MLP neurons of a small language model. Each row is named by its layer, matrix (gate and up: input weights) and neuron, and shows model dimensions 128-223. Each number is 128 + 32 x the weight over its row's rms, rounded and kept within 0 to 255. Numbers have three digits each. A neuron's up and down rows have the sign that makes its largest values positive.
Before each neuron's rows, "fires on" lists the tokens most often at its 100 highest values on Wikipedia text that the model never trained on. A number after a token or word is its count.

fires on: " m" 17, " years" 15, " in" 8, " cm" 7, " mi" 7
L5.gate517:180147111105168138156128176090181156148129089125118162111103126092070129175117117065127114140144158160168126141148157093208116176113167103203101106088158137102109117179113155133140166163192115062182162191135137132139170126183103114129091142136146184057132129157140194076123145135165099169
L5.up517:167111135153084094135110091151105103110113161183153117080118095135141132150129110158144133101110147082155149123148096124134179120176153147155107107084124113161126146151064098071190082146073106149157108118148058113100221171110070111098107104137133108112096112158136131126159111109098084122

fires on: "\n\n" 41, "\n" 31, " \"" 20, "-" 8
L7.gate221:139121112152098179090149156157167121091160179059091108091108148112092183103082124157159097146166205148108090106134129136134173141161134170120094114149070118153125136113113140155142212110156157179209056084122118158177112169149086105093132178090111138134102151083136138117131139124086166085
L7.up221:057107127111135108171142139166144127126162123116102053136130079139127175127124157149160080109092129143093110100109176108166157178108145098145104155114082150152152132067162125211167165116115151109124103060155146146159137123093135117149181085131115095091072163128100150088110096140169083149

fires on: " His" 25, "'" 23, " Her" 9, "s" 9, " Their" 6
L5.gate150:110129150112127121144104108116102140103126054111097154112184154160116102092152077150146066113122149092119103141123105125112155088105142142100061090109107151112088151103150037133094086125148132088098139119143084107126109097152140173104079147160120179166146120152094091135086077054140139155
L5.up150:109093146124171094124106151145109180103141122096176069142121141170167133150095169150146101152103087155129111151128112184140089094108180156185219111081163125128122103107100150137143099110128133145146102139146092155091107116135152189088110097148125166129169107126122172135095101065188168112

fires on: " res" 23, "ils" 9, "mes" 6, "es" 6, " des" 5, "res" 4
L7.gate615:069109106100120169076113132152146148121108128148168111087177123106138088145092149137187040159146156081118068094136206090097170133158113123176119165096124103146065173107170151116097094127151131090108143101160119120108108187112092139054141040137080065132092120172164136117156135087191122141
L7.up615:109085149124142163083139166172160127156121124094126135143120152055159109073063144106160098133119109150144100145118168150131155130102181131099116160113063187161120163142091111185145120138186080119185103110169150116128142155106101172176114088113105169116130164153143157136195108091137083165

fires on: " in" 31, "," 20, " to" 14, " across" 6, " northern" 5, " from" 4
L7.gate401:128111147126120114100144177097173142117154176166088138122074157080109143109125172131115129103116138158092114161035127118102150146183106120086125141149115144098068068125137196096187123178141091021091183036173124156158142209065157142041134153091134122157145074096100084100131117122112128135
L7.up401:117120159154108165101158090160090089089149181102133152142103151085158168083158109156054133154074162104066110145147122126143163129123140130066137179189154083149170143113114126156112048074139073116123131128101071077070165142203126169095108154161103106082160069176179209136119158124135083143

fires on: " to" 62, " from" 15, "|" 9
L7.gate526:134146081074108146209187115120075115114138154142073125134072184139125119185082148114190125164104163113110130124109118151146115162121218128159089168118130082107088091121139147154148124106111142189130165117114140121074084146104111160170156174126100117176171090086088097096152070089108126151
L7.up526:122108070113117108085109181135149059104124081131138133111135117158151098104132102101086111151141106103071182147157154133183170112175177165101092126150192157097147127116155132113096098106105156144076177129111145123154118158134134114137091137084103134113184092184131134037114099156145125105

fires on: " March" 15, " July" 14, " June" 13, " October" 13, " November" 9, " February" 8
L5.gate138:138202135160128153133110137117125155115150129142075074175130116135085181108145118086055142095168081130145141166155130188150107146089162120092087054102106069120109130084139117180131173126160137136121086162114132125160103110088085152075172187069156136085120156142129113101172080125080171212
L5.up138:125199136138162139106168083158126130102140138167155094178102155152137142070135173103168082095093084078074150105147115172115120161160133177113049141171142143100107160163112165131148143080161114166120119133132162140102081115130141180104094145074137172187084086176142093124142141092146103127

fires on: "," 67, " and" 16, "\"" 13
L5.gate569:125137131110181071104078102124117091125217129136129106171114119112098071118146101149171141067136148138089067166056093177149146133133114203137116090189071134135051095141112151115129150152159048112191142110113171174148102162106088198172055105102157083111080094175116136147136075171104085164
L5.up569:112168125158145128155114105054136162128153096164161163085107132087091149159158192115086117133148157071104083109108149159140148147077110129100067143126134151110113094120109209146138091138136156151139177150115110101130159161086093141142079103121121137169168068108153127043142124088166068122

fires on: " |" 92, "|" 8
L2.gate627:117136152105117093094094140129150096159122139169117118098156083156141135107146166129170154097092088103099118091099091142137174068167154143124125144049181138144164082084118112074103128149089116118131134228178147144117074094176125143153151067085178118150160175132128147125146156078144097102
L2.up627:150134152104127103093151149094114108132076131144171141090161065143158148107114122094110148110105086112100100127106108141137123103172143142099132174071191113160137103075110081082146144096098075103164158173166150111118139078147139170194157131185126163155140121132107137141092138148152188149

fires on: " has" 67, " have" 14, " having" 9, " had" 9
L2.gate277:049111090135141124102128091105142100144091156183105140199098188152181145152175146126134037114102070091143171103123115101099111074145111111122154111135094164151124108091143104132139137171132169086190112149142119109083133133097167105123157110118089157155076079163123116111101112098122099137
L2.up277:076135133085129135159152069140170124126146195114223119141078112094127158126101150089085093103166121100129141116145116098184171101085085123112165138155064141064099140086085131098141097096166076142165084108090137152134098140163177115148172158128189104080133154054141129145108178135167192148

fires on: "s" 22, " His" 11, " its" 10, " their" 10, " his" 10, " Its" 7
L5.gate346:064148165167136189112135116138073150094173165106133062077179150122160085153145024138114114077155161178062139108136103134104112139119157136135131174092127141166098099099102120114097133107188139158146151143080116183114102153192124139097158159134148164149094121107157088125122108131143131177
L5.up346:056100067089117116142109110136157125110131074143140143126080134143140052088124132162149178161113105119100126137119124130123079130152084108105164129122104076114115114100130092152074129133083203201129136126162148176080076160171143118181150144085188196211111113134139198180135082119137175112

fires on: " Be" 19, " was" 15, " have" 12, " having" 6, " be" 6, " were" 6
L7.gate272:084087149088118123140163116083089128091152133092125101130109198177125089160158190149108103141179150120084111108090061088207100066112129147175104164080105161167126151176053161076125163149138123130171085100180129152074100132123142137102142113113135124121089120126170159178102106122120102096
L7.up272:154141127134139113186092156057120123135173100096156058149105177133177128093171173121141116105126077103115105151158149104117095131116127108228123139135143108077094098072089114154146117171146129074132056134145108152125129178171089099170169113077158128120130132143160186120140140121099179130

fires on: "B" 23, " Bl" 15, " conf" 12, "F" 12, "Bl" 5
L5.gate693:137173118099062110105193161145154193106161187148136112113137155148124147155123072107114153137107196111076135149091181112102133131143095103169118092074153227147132116122133105128105152142146112151095106144091171125154121150098133110068118174077127133155135115131166171122184081109170121139
L5.up693:176148144094139128137110171218157093113126196127149160092155163169074139139075110087132140119174108147133073109049147147121136154131085107110180103099160164133142117147098156115150035107130101158150172076145143133191094133095093167118150087141136145161121179169071140096139118146137144164

fires on: " San" 22, " tri" 13, " mis" 7, " un" 7, " bl" 5
L2.gate678:096116078157175097133126123118119154107123098096125109121104069088187177104128163158128131156163114081132131124104150169129128107144124102157121097110142088062067064142128166083124150098162189112097158097121113080152142143111074058132120092157100168156133135109086145156101101124168106062
L2.up678:185075112155139151115104105127164159110132081177138096121086113070090121100102169151096131142150076126134147131140119070069093113179080138189090100148076122105169117138110117122149100139137109178143152168156125178162146134108106162129137104079136134073128138163115169105115148139149096091

fires on: " the" 28, " a" 13, " |" 11, " television" 10, "=" 9, " this" 7
L5.gate628:073094088058123193099096079144137142208113064137110145147153067099079095107089106121135100181103070155162171104168108129121120154154122132099141137132135091132145109126089119119143089175095171115170113106121135110116160126148102113099141167148137136134141090123223159145124110166118087162
L5.up628:158119116139182137119108096143085140102156067123143103114081171142121181090107057106141066153077138119131128184159109148096132129122138161139154107133109173164084123111102109100102136103157170175121138128105144101136134095091116121179178178135146124117136125130089148142120085194106129186

fires on: " four" 26, " ten" 17, " several" 9, " three" 8, " two" 8, " six" 7
L2.gate563:099198125175138155111112173152127094087157213149143098158117088068085107092128152101093120078076129190107163126130119146090185114088112140113145157096165154119113034143165128113121099119150155079106144087118135139167154084063076184137115141134150182174072128141172150147085181127084120154
L2.up563:054174155162096149162144148105181124139205134145146137098092120080147106181158151159058087148151099123138116160081118164122177070116072152170112097153134097147110120147127121098116156154157117100174171132165151100173105125126098128133091159127099124172111135126133163098142129184155123104

fires on: "1" 37, "0" 21, "3" 7, "2" 7, "4" 6
L2.gate428:163118125130090117121147086123134146132170134189148187176160135137120097097125143097152130156112136111095137083146085174083141173146149139115139156088123103108121092149117097118145139099139156116118100152125139099148144124183183107120098102091158126079094135130130157110142104097096096056
L2.up428:124116159113109144112201141117142141215186150148130127149142119094106127108121140130080185180085120137166155140096078096135156163138087120120097129138122153128114172165130092138153124129128143136072161153162165096129145119156115165121125152063186116101086117177144131111188134155151066135

fires on: " |" 96, "|" 4
L2.gate161:066221119133113131144086052165150137163048182113110071080165108106144130127117114113117098115164130166112146114095134105173154202163133109106088193136150142118160083088114114149137117152158213108153112117160114139100075079105118123150153149075117145140117117119133156116090137158165101114
L2.up161:129080079130153119119080124135184124096067127121127123146132124117169166134083101184105084153106120166133116136148126121172142139128091167126131137155120165135129158118151088118148147130113210082114148131140165139096106073153055117089153146068136172074135098126081118177145150107165075120

fires on: "-" 69, " -" 24, "  " 5
L2.gate658:167145154209208091098110060176096123097163140106104158115130123116112108142096137084109156112137106100143144068108116112115125117033098136175177111125120173126149110101162129169088154176136122129170206118063156162089089162117108121083153085150094093111171155136169086112121119108118105122
L2.up658:106124116140173149122129103128126110134191108089142124119099119129111123110086191140180127216126150112152191124136116116135140120121079130166116099087148147104178103088132069113147158155178116107140152207154093133094040141064074105158103108104104114051143161105140134108111124129096099144

fires on: " was" 50, " worked" 6, " is" 5
L5.gate547:103105106081143096190126134088121148160116134162145123116144165111124136135137088153172140127103161179079138128159103146108120175155158109122106181124150160136126083078164121215092135117164150140143151148068142127175113097120135142105115140142149127098103074145126139097128124102108169145
L5.up547:093141143106115110090142154175102100154127080107122072150105106164160094134131082154106133135112127152107153081137104170118188125140115128102108124112101154133114066143125108124135122156157115080129086091109138111121110137164149138085156154084114125129088143140166088178150123096123065111

fires on: "\n" 46, " in" 18, " on" 11, " from" 5, " of" 4
L5.gate80:164121088124085134164140150108157112115113105113076145167099131189143133180076122134137149125086125123092088181090149165112182136157150126128095149118091102149149116160167195107087136093113135156106152128076139148118129130119182070135074153122085099156122164139121097132165177114172139108
L5.up80:098114142112119094144097125150118099156156168118152153116131157133158106096100133120140117159180120182040115138129125116133115071170157086143084095113087114141160164137136114117147146081086151095104070111165126152146155081132098115153210134080039155127180116178117124174161145134084176083

fires on: " where" 35, " when" 11, "," 7, " of" 7, " which" 4, " wh" 4
L5.gate687:143093140150124112125140157107130093108135144148075105154100158137113127145143095151150165119143152143147077110156095158083147080112136156100148097115080168118139080123148130074117098147126109095123114080118117158119177140115113137154105156118110111141123106170087079090163149089176199152
L5.up687:188134056178157155138163126093072139186070123178128149113036152116155164107131107180126039085120135116140118093150116095107183141095111201131059134149094152100146148106131147110114083115144123097128175119135174130119129116129181171082138120121125147128156069084126093075145136213155064070

fires on: " an" 89, " |" 5, " An" 4
L7.gate383:130135116109103222105099128100079123159098127130097120163173145100122093129147099117106139141109153121100121186150162120128066154131122163096140166071136098095173153121142098174138071150131180186137086140134156101175198078113112101105126131165121075084201163195119064121156100143080167105
L7.up383:093172116127098096112093118182146103093120144092139086081114150119152207137076146106131108144097136122152150134124118156144129095108101171137120135131076146164117160113133070119140078094139108139085169099152054120117085096076152192183096111099149129158132154128128115127172152046126140147

fires on: "," 58, ";" 15
L5.gate455:107139175080125024148093098039125134109146123120095160145144173111102161109145112122121131153136075167127173096137116132154151115110131156108190095114121130130068109164115141083142099079161171153188088168164149175160185150104138123157136137138158188155129211129154138146087164146124105127
L5.up455:068121122171162105098127134121101191110141114085174155172200174165133129119179174158137123132113095040108071129094100174096137169150113157178141118107185134135126132138117127166139193129135129127136127128143062144144107127098108108174105133118112140117074159162129191196122151077163143144

fires on: " Kar" 25, " Ja" 19, " Ju" 12, " pe" 9, " Ni" 7, " Du" 5
L2.gate599:078121079142131053147127125139136104166185088171119074094141162099081137147164158145163116102132138102158143102067146100127070073146130123164095082174081127115085146109115075137138155127139145142135092090193147102084116141129103127145099148130160133117130112127129160110173097154116047104
L2.up599:146129083120144068153126131079142088114109109140165068127128186154087091149077116106115117114150151086175122132045150129081128094124143113194146071168112130172137148087097106089113132125119092145147100102203136128110154155120154098193104091166167146097096115105085138170165096214117078121

fires on: "\n" 34, "-" 34, "|" 24
L7.gate517:135119185106087166158167112131139132174143176094148104153146091131161174107124085137103137071142132085121140150152128150158205111159118138193094100105154165137153117132136165122185073154158115099086084149203114155127103177177160110185120110093135110118109189122138165108106150138176122167
L7.up517:205105149116177177143159153115163144189131145135149106105152127114184133121120032201134113083101135159110152131124118150138131141139145196139112153152116202126072135165178168127163112120125094128108108165123171106103121119155109107170056067158132115140094119149114081161096151082147094133

fires on: " |" 20, ":" 16, "0" 9, " –" 9, "," 9, " and" 4
L7.gate444:118082048169129171145145145113131142119170164119125138126109068116135092129095091107152071167111103129112131090077150118148128143112149181177153128122117134171132116158166165100112111180145154168143161177140093167123071148134125111136173146130066115126142114210144125143145101113164132143
L7.up444:105109069133139136145103101117168173099148116146095082189140108166132079147124108132107111150155110175105145129137078192214049141105122127152091118160195126105090152170086154120104102146155095135130116083163214189114102144145106117163144098090137084095172148081139136100071088112168182092

fires on: " and" 40, "." 18, " that" 11, "," 11, " which" 10, " to" 5
L5.gate509:119105193119144154122180102171121112157054150055124147190131152132152144170215164158172115141115138133134110149062127146152122164137102181141127113145113085133176145128077120133123092145113135075147102135095113053150092191125121139121112064078026103152091161118125157062143079120067104114
L5.up509:145107104141138140135113168124108178142164157132087121136108115103123121184128170130152184132129149107176133089131118088116140102134151190107131166155170087044192149054114130124106139113151112153086124153113099085077181083103177131126164131107088163138099121115121082082154101103103130160

fires on: "\n" 66, "%" 8
L5.gate199:130144136143254140087153126165126121153136117104127133110133093110132170150094136126164097087148114126132168165185116092105125149169130153116112096131125151135078088126078155106103115169130088153128121143182098160136203175129142082150071126135181103089142157097110142187153164146137109160
L5.up199:153115114120168181104139103154173110158107107176081133163133107116171106153135157111140099118078057103166170110085144144120118159104108176142146164217149184108131109130106132104139133172072131103076147106200133172130164162126144123067165130114140118134147098078104108114088141075095084104

fires on: "," 78, "–" 10, "-" 6
L5.gate534:121110084107195055100140101069167091155139106152117131043170095134092111131084183114137113168091119094124126152084075158152122150087142188169163080097109118123146064138114161085176073057138130191146143131148132144073147160136111122112130130130098122164124147078153135142097141138055052134
L5.up534:147118174128115212106100125137141114089148149114110131088157193136162079149146184067091085132078105170144088107163052124095163095138061123127104113140128062150237153107105168139132124161147091112197137082129104116138098140129115116143105157130142142093072092103139115138156200152088116125

fires on: "N" 22, "so" 10, "aged" 8, " |" 8, "age" 7, "Bl" 5
L2.gate388:131158113156151109158113105102109103097183137187135171116110098110155138064071119076096131086088134079149192093122106062196094143105106080124107159129137165164164138095107115147148121193100145139146153108159185083158165184089116134121120113127124130135131144119113133110127116124094048125
L2.up388:184085150100125129130130076150160166122128106108131090132126118095097124201195151129141075109179156200135168219126111198048141130131085162110108082190083137201135154138139147101175150134093163162128147152149120113131124115138124159125101098182098032121151183097122149100121088119101174110

fires on: " but" 45, " is" 11, "," 8, " and" 6, " was" 4
L7.gate332:128108171157156100152125128155110078165113113114127141105133097125154138111079158060143100123068172126149133092103124186144146146134144150163104099115170122172115125142141167133157159098195131158167144153110139145102080074058089114107129111109053183141132126136150142070160090110214099117
L7.up332:105201041141140164129119119052087074107129171088161210206141169104120144146103150093114091103069099105124076161144131159113112083135165191093100129105098151121155125156143148106154136130046175147114165089129177124128086159163121168093106112152204123113103168119125108142112146096101078133

fires on: "." 47, " ft" 11, " m" 6, " cm" 6, "°" 5
L2.gate467:131112146195168134108146105152128102165151181081137084183155163141127146113152150130095100098135102173109081151109096147146097158097156196151149119166120159136151063115108063116192102123046101075119147116163150126168114074105176147112131178147044151150074154138158178138153125128093108115
L2.up467:185099108112137055143136128091077120177165153084135080148152169093145085104123157112140104093122117190172113112096125123197090175169143165066118128126132163178112096151156114123188121134095091180093139091124104135175139076122138083055087127138083114134105188117163134090124136170140131133

fires on: "." 57, ")" 14, "," 5
L5.gate265:151098092165099094090130167084111122130161103128178156139178205159086116144113148122084180086171099075147130128144154142145106134105130106151107111079108096148177210182114118084129127083140100103085103133129128161082054123114117145135146194093106166100153107187131081100134098153100145125
L5.up265:046152155103072117111145157089124088151139120051132124152128139118150151131123168119146147098141121097101135142125185179142154118201149070149119135109131143110168156201164136139163173081151087149139119200124102142089147126180148126142186122060099137139114121138142098101148111175173154146

fires on: "," 37, "\"" 11, " both" 11, "}" 6, "'" 4
L5.gate106:129146149156123156148143090076167106062099097131103068188112093123119089119079144150132120137139204129160144115084101070107111140136098134130091165090132124140130119154158156168127151112132199110113118132147171139074115104095116121106138170184128198123105102168129140143150141167103072153
L5.up106:103076134071163141162144093092191184173149151086160143125098094129159146110089129143085133175128134160172155098128127118088185187076124209148096131118124132093143141112178161078106114139085151156108163144111108109155123216153097177025143171186147190054122160121078152146139132119118128118

fires on: " |" 76, "|" 23
L5.gate374:086080090110143145101107114175128122129114117111139175152137173121145145134179131092167077147094143068145131147095075144144135139164133147123144148146127140162172107130135126111074099178110116101139171171199175095117118127135115105182115168138078133115125114154069142107139097163116119112
L5.up374:138144120110130070126101090114112101101093148115132127075133160138155092099068164142159136102098086113133106128098149140179132144185108121056106165158170088175098131090213123108133149133160101142137142119129106137084104051162143150179105121114175174143172176165124195178186148114173106148

fires on: "," 64, "\n" 28
L2.gate538:081071149119087128121022114107159048131141094135080090092116184123151085100144198115077183140161145149126100127159072106119136148130106094085170136165139099160124092073128163125109156131094153105140093057118133148073149142189066115090125156107151127079139123167134071140136114168136118165
L2.up538:146100069097142104104133098090100106102140075183123150108104124104143112144090155116153134158137143109198107080081137102174118169130124098129135116130109086062193104125126092116094161112137123170159086107100106113125127144126112106120141160166166076131149136182146083092137105155132067170

fires on: "\n" 100
L5.gate27:167192170132119108170057147147113131088144148115104123120142122129094130152166163141141150122064136106142091076148171165127097146121085116174135127113127121114139131168205144133124108140112175104120151142132114187187129124135152142073165086101122096117149153145104110139116086118078133215
L5.up27:153165106133137153145157143094119157098184114124092056156114141176166126122178151156159174102121179125071123147181154171137128144123122141192131119135128147166115124108132087118095158151130107095106169118112149093162205091135088138133123150114136107112094102124136128132138191091163112117

fires on: ":" 47, " -" 14, " |" 10, " –" 9, " as" 9, ";" 8
L5.gate382:194118130215138139041126118126134124118110109087139110090117160145178114171142070104170104162115075085161122108095096094153088110146120126182122138118173155151143175104149148128114136147179141163126138132154153167124075108145088117167135109056130108095136127118185113149148145131078150082
L5.up382:173117081158145145113157119070139082075102057099104071098166148110175111190130079128187143153127099107113144171147108106138071144058109123135170177134166153166127196176097166139129153174149108137112125133124128198076077154110053141161139131117160153161159119153166145124131128120113160090

fires on: "." 49, " |" 31, "|" 12, " and" 5
L5.gate251:136084139173089157116151103178136119182182118109104169126136132164109197135099157095165128124129130133109119159101124136156135164103156143099157197161110178148163120118142111120119085154101090167060095121178128162156111110165156159110078154097112138150124132147137140130163097154152153077
L5.up251:137127106165149159127188067134089143100156115130079169150162118072139139103142125129146109086125052095123116159079118171131144122170185175126136135120131137075117142112170107099134121123105171151073117113099075148101106101107113160118130123091113151105147169126150145175153113151169133197

fires on: " and" 42, " as" 16, ")" 7, "," 4
L5.gate201:093108144194150106181114160070119097123128152119121167134250159110186153103136131059147074135163124145088126084067142147113119126138194102123098126068075160142123138147170110098151146113095117134147172135033117078076122111142130129132123132109051112151129118123115069100130095130120119128
L5.up201:097138104154136130081208110084123102097144183145152142148106221081058119154093126119145068153140109079089147103095138135137151135146166108110115114131175109153105110144118110134180112146150131158160084104145115164067129127134132106130131090126062159224123131158135126128180112108114141143

fires on: "\n\n" 28, " his" 17, " to" 10, "–" 7, "19" 6, " from" 4
L5.gate53:157088104100164125074129212139074104106140124110114134153101154140124137177093159184148088120124173090142112122112106156081165149120208120108145172104149142113126116122084138170104133126180116126121107129123159111122099159115171110070126142140146083137163163144172094113104113100136093155
L5.up53:172081109119054116152166111079151118132122124141159172093118144102152180160122130088101168180187158104127129151079115175136147108146117098130170172128165071112148122106133154088105104101136148119113191151117178107134202137149112129127120161099094160137181111146113111109096124120096171127

fires on: " and" 25, "," 21, " the" 11, "um" 8, " of" 7, " for" 4
L7.gate691:124165141133150112112097178120101137200122116120078106163176148129170138148107135134128091090127095111138152112124120155100150108120099099112089103165117051137087147155100126074161151117098140175204125074095076109166177178094162181160129140153099138136146130186110127183088113126166180112
L7.up691:133112147119151140079095131098138139131127112132106117222125154137142149145083087172099078156131088122124114162089083160084139113135161122136162165195156122126145064086131152131139133068213183143117159109068167185120152095129140154185165178101084090188134075142110098160144126131155156131

fires on: " as" 31, " in" 19, " by" 8, " and" 8, " called" 5, " or" 5
L5.gate191:134153196183087170129166161118120103117126113132109139137146119134140120201139103078172096131114096086118116099081144117110080136133160122138085179150128129123104135196151163146134091126121141131136068130174150125126138160126133164161110065100099132161187183154176118081107092089079177108
L5.up191:121146045152135032099068124108149144147121132171146114145070143089127154133138101157111084116126143079151103068115076114142092133121104106131125111118167127135061114144119121167155168098124128161126116086041098147133151081138097126153120068157137111103147147119135145111111132100170098112

fires on: " |" 24, "\n " 15, " was" 7, " album" 6, " Japan" 6, " Representatives" 4
L2.gate139:120076076119075070159097123111104145151255169140097110171158089154097163158133128146160179177151130138108173181133119097108123134158133181118124086106093187172171134127131160162096188161071128114122165122073123132095108189076081108176089086129167062126140142131151117141150142135169138166
L2.up139:081131122079121136145165162184121115151166177094112132077104125167129105074068117108172107130117155230145132127184126114189139125130124083105092085093117197163127139086108104187079159102129111079112060065104143130064093159118115118113123160058112099136149137149142078121095142133143104180

fires on: "\n" 47, "°" 32, "^" 21
L2.gate124:149109115155126160120129107090173129084172152133112068153154096106137115170111128125136140167143090100109175092092126104101110151112127145144077115122128187114113109148164120063093098158126107066056139174114115106133166145136125157062162096095141110126117115119169121177140155121085105099
L2.up124:110121067137080138153168150083140083148176109185133052114096106107130063146131150118109150127124152087161132076109079098154122179127162163156185131131110212149082100100139068108087105129148129078110090181096104154110144144151133118073112112136226097112131128113167101130117086146118172149

fires on: " and" 41, " |" 38
L5.gate650:131057128096110124097142059108112127107067102129146084180130152076147168179151123103132129133113062133148166157188143147113176112125079145089153123112148114140069131103105116206128137132184130139129112095150066128091085124087101176131136034146127093150164101096128111120087155146162108109
L5.up650:075112100131157099112127149154152128124106134137008110142087125134159103181103115104149164156168133162135142159106157163140113174079094128091125139133173149107150231123149161125150145132115174163132185138127126045115140057136196098061096145100154165106106120117162172162178119180105080145

fires on: " second" 18, " Final" 14, " third" 10, " first" 9, " Third" 8, " fourth" 7
L2.gate522:157157139139106082143159073121153112048117126147166115125171107160148097062152085143111137130199150113154145092101137118162148131161110151111146117093128104189075089138125088201128091055099177150103164135122150104160132160170183136109056138106112099127142117135118167048121093097117070074
L2.up522:096159149075146107112058124052099107138115089115074139089109107122127132096133157118121142116117127071074120104091093175109168164111103117078111078136168145104083125133095160139099104113099106130095066099081149111147113155116139162131070163105119172144120077135072138163154130090061153098

fires on: "," 45, " of" 23, ":" 8, " as" 5, " in" 5
L7.gate250:173113146133097134119154137127124097118143169124164103158136136197146136151067041156135144120119132110110091102173078120139019113195136163161111124163128169124128057151153130125129151135160133182147086080144184165126046126120118149144159119113112142128132148129138134128122121114185101121
L7.up250:086135163189087176101127128110144124128126089066108143168105116173112133171156147160128125124100169149119076111111077154196128145121142142149142215155140052115133167194158110143126127138116188163160130173107199069061099146167085081135143120079181186147192117162192136114102175132178170057

fires on: "'" 94, "’" 5
L5.gate39:086097078153112107162079075104070148159160079124108115111102137099149125091150147116094123101141151139207089143105152174165069079177098123107134174104094147145177133148166132147136107140136129148064151124122208192094141131116113075137097137172138101140143094105156084141198110109076101134
L5.up39:141010115095142127149110097139123136135133124118096142184124130203132115193160122122167192106155154128108095119158088169103131087113124089123149090140146162127165152090108154086071191167123141119096116211119113134164128189133147147152114141153078116092126123072035090154052145131154121057

fires on: "." 95, " ." 4
L5.gate684:169128156145147115111162136154115111123197161162136156103151117110124171094153114144063120125093148150141126104147077179131140140163137124186079088125123151124061088095142119154095117150156082122134116140126117099193136159062151133141140134094069161150109174151207163089202143139107151126
L5.up684:111160224189100109128113124091091173144092111162132140080141117103105157085115166085168137164072183168163132119107095146158169072119131099056122172046123135141123123196098119123134144163149106150056169140091154121094076143125135065142186163090149159116126148084161137112182108177163125166

fires on: "\n\n" 49, "\n" 30, "-" 5
L7.gate400:131127112119100143179102107119063115104200159149108126095143147169105115200091158103117103118126195091152097158043146112118104175124140116133111133187101130117117112098088151103109184087067158168152127084092087139149112092103082140145157115144124105100098090179151103132153076113095127123
L7.up400:139125119121116045146178129119135104154162109172118064127135138153114071149050153087201148160095140077120109139107145199138132165087066149156093079089140154145104119122163108174141128110124144129124115106107110120139100136079104097090176159101109091086131141149105123112094172102179094105

fires on: " |" 100
L2.gate153:083116189112115124105124062104109062144100174109085107126150179113187158138133121109066087178207185147135143121158120040182160178085066144180108099117074154134094132123104069189073137164118110132157090143092122191114148196125076091095090107105085085095132117081148121130142136103105088145
L2.up153:109112146139133091101100132130119151107126162100057110118185096161116106102065111140119124146166123111141155153146171096131145194059094146112154146095088131140138122142077085193150080135178127175167117128169159093080080113155088065120095168154144174128129147092144119114131172122088107155

fires on: "'" 87
L7.gate437:122129130124141094174118088129137138131146165117141120112135160153115100114152116136160119172149118144083113153131150127092104193155123157069110124101087082050167163126166129146208114116166078132074074134168122125143058090136113068109153069173095101142164122112086141107088124095100195208
L7.up437:157069112171119104133109078164064123060135116186131137105155151144112130142099076127173094169144165083129138098129115083122067133105166104066082076130114141075136163147145109175115174169167092103129143141115101173147122151097202067125115140179171083129088111123043059108095122114149155144

fires on: " 18" 27, " February" 11, " November" 10, " January" 9, " December" 8, "," 6
L2.gate695:145172146183139118118128108103147084182142154148118051193126141167106114145162147077070133118126118136092162176110103159078148141088132097123075078099101104143156126144116138116165085118082145119115114131150179156122060059116175152105109207092129118161096120204119132115102187125111050105
L2.up695:163182138129126100123160099128110083121141135155113111181089160084201067113116132078153088131098038149076112167117094097114117130115161095139087157089140135100127167138086120095086121094099126155105141106150074118064109131153222143090072180118127156189115110172070115161139136102140097073

fires on: " 1" 21, " the" 15, " 2" 12, " two" 6, "ita" 5, " four" 4
L7.gate480:111149119142135192101138144107157114092129163101134085149106155167167013109086138106147035130137136144085156107111108117114127141128099139157094148148164126158088125130128165178150083151167191049129107088138098133178119101109103099110128097083145134187105071105120145111079146157155114158
L7.up480:088138187099125098121129107169095136147175171144137101133182147183167067143125149134090154075135101118141134118144114136128106177119118129134110127123120118081141148141104115125144153134130106068102168133170122084140086145080112120174134090119089091135145153095092132097188098117143136148

fires on: " \"" 75, "\n" 12, "=" 7
L5.gate149:103111104133144201144153090145103143102148148089108136094167132184118155102108126084142109068081179097155147077116139188188208143089137149111107152137110135184143118166072111064119077170102150189156131085186077140115159179138117090190119144089086082145091152107057115113130141053125105121
L5.up149:106130070067158167146077131110109145163137108176181099148152143122141087193123159145145139125126118062113175110133096178166130131136135098116125116166090143125174103147082131166099136117099117180124111036164176103158191122115103155105106138086149130155083148164159070090090101097126189118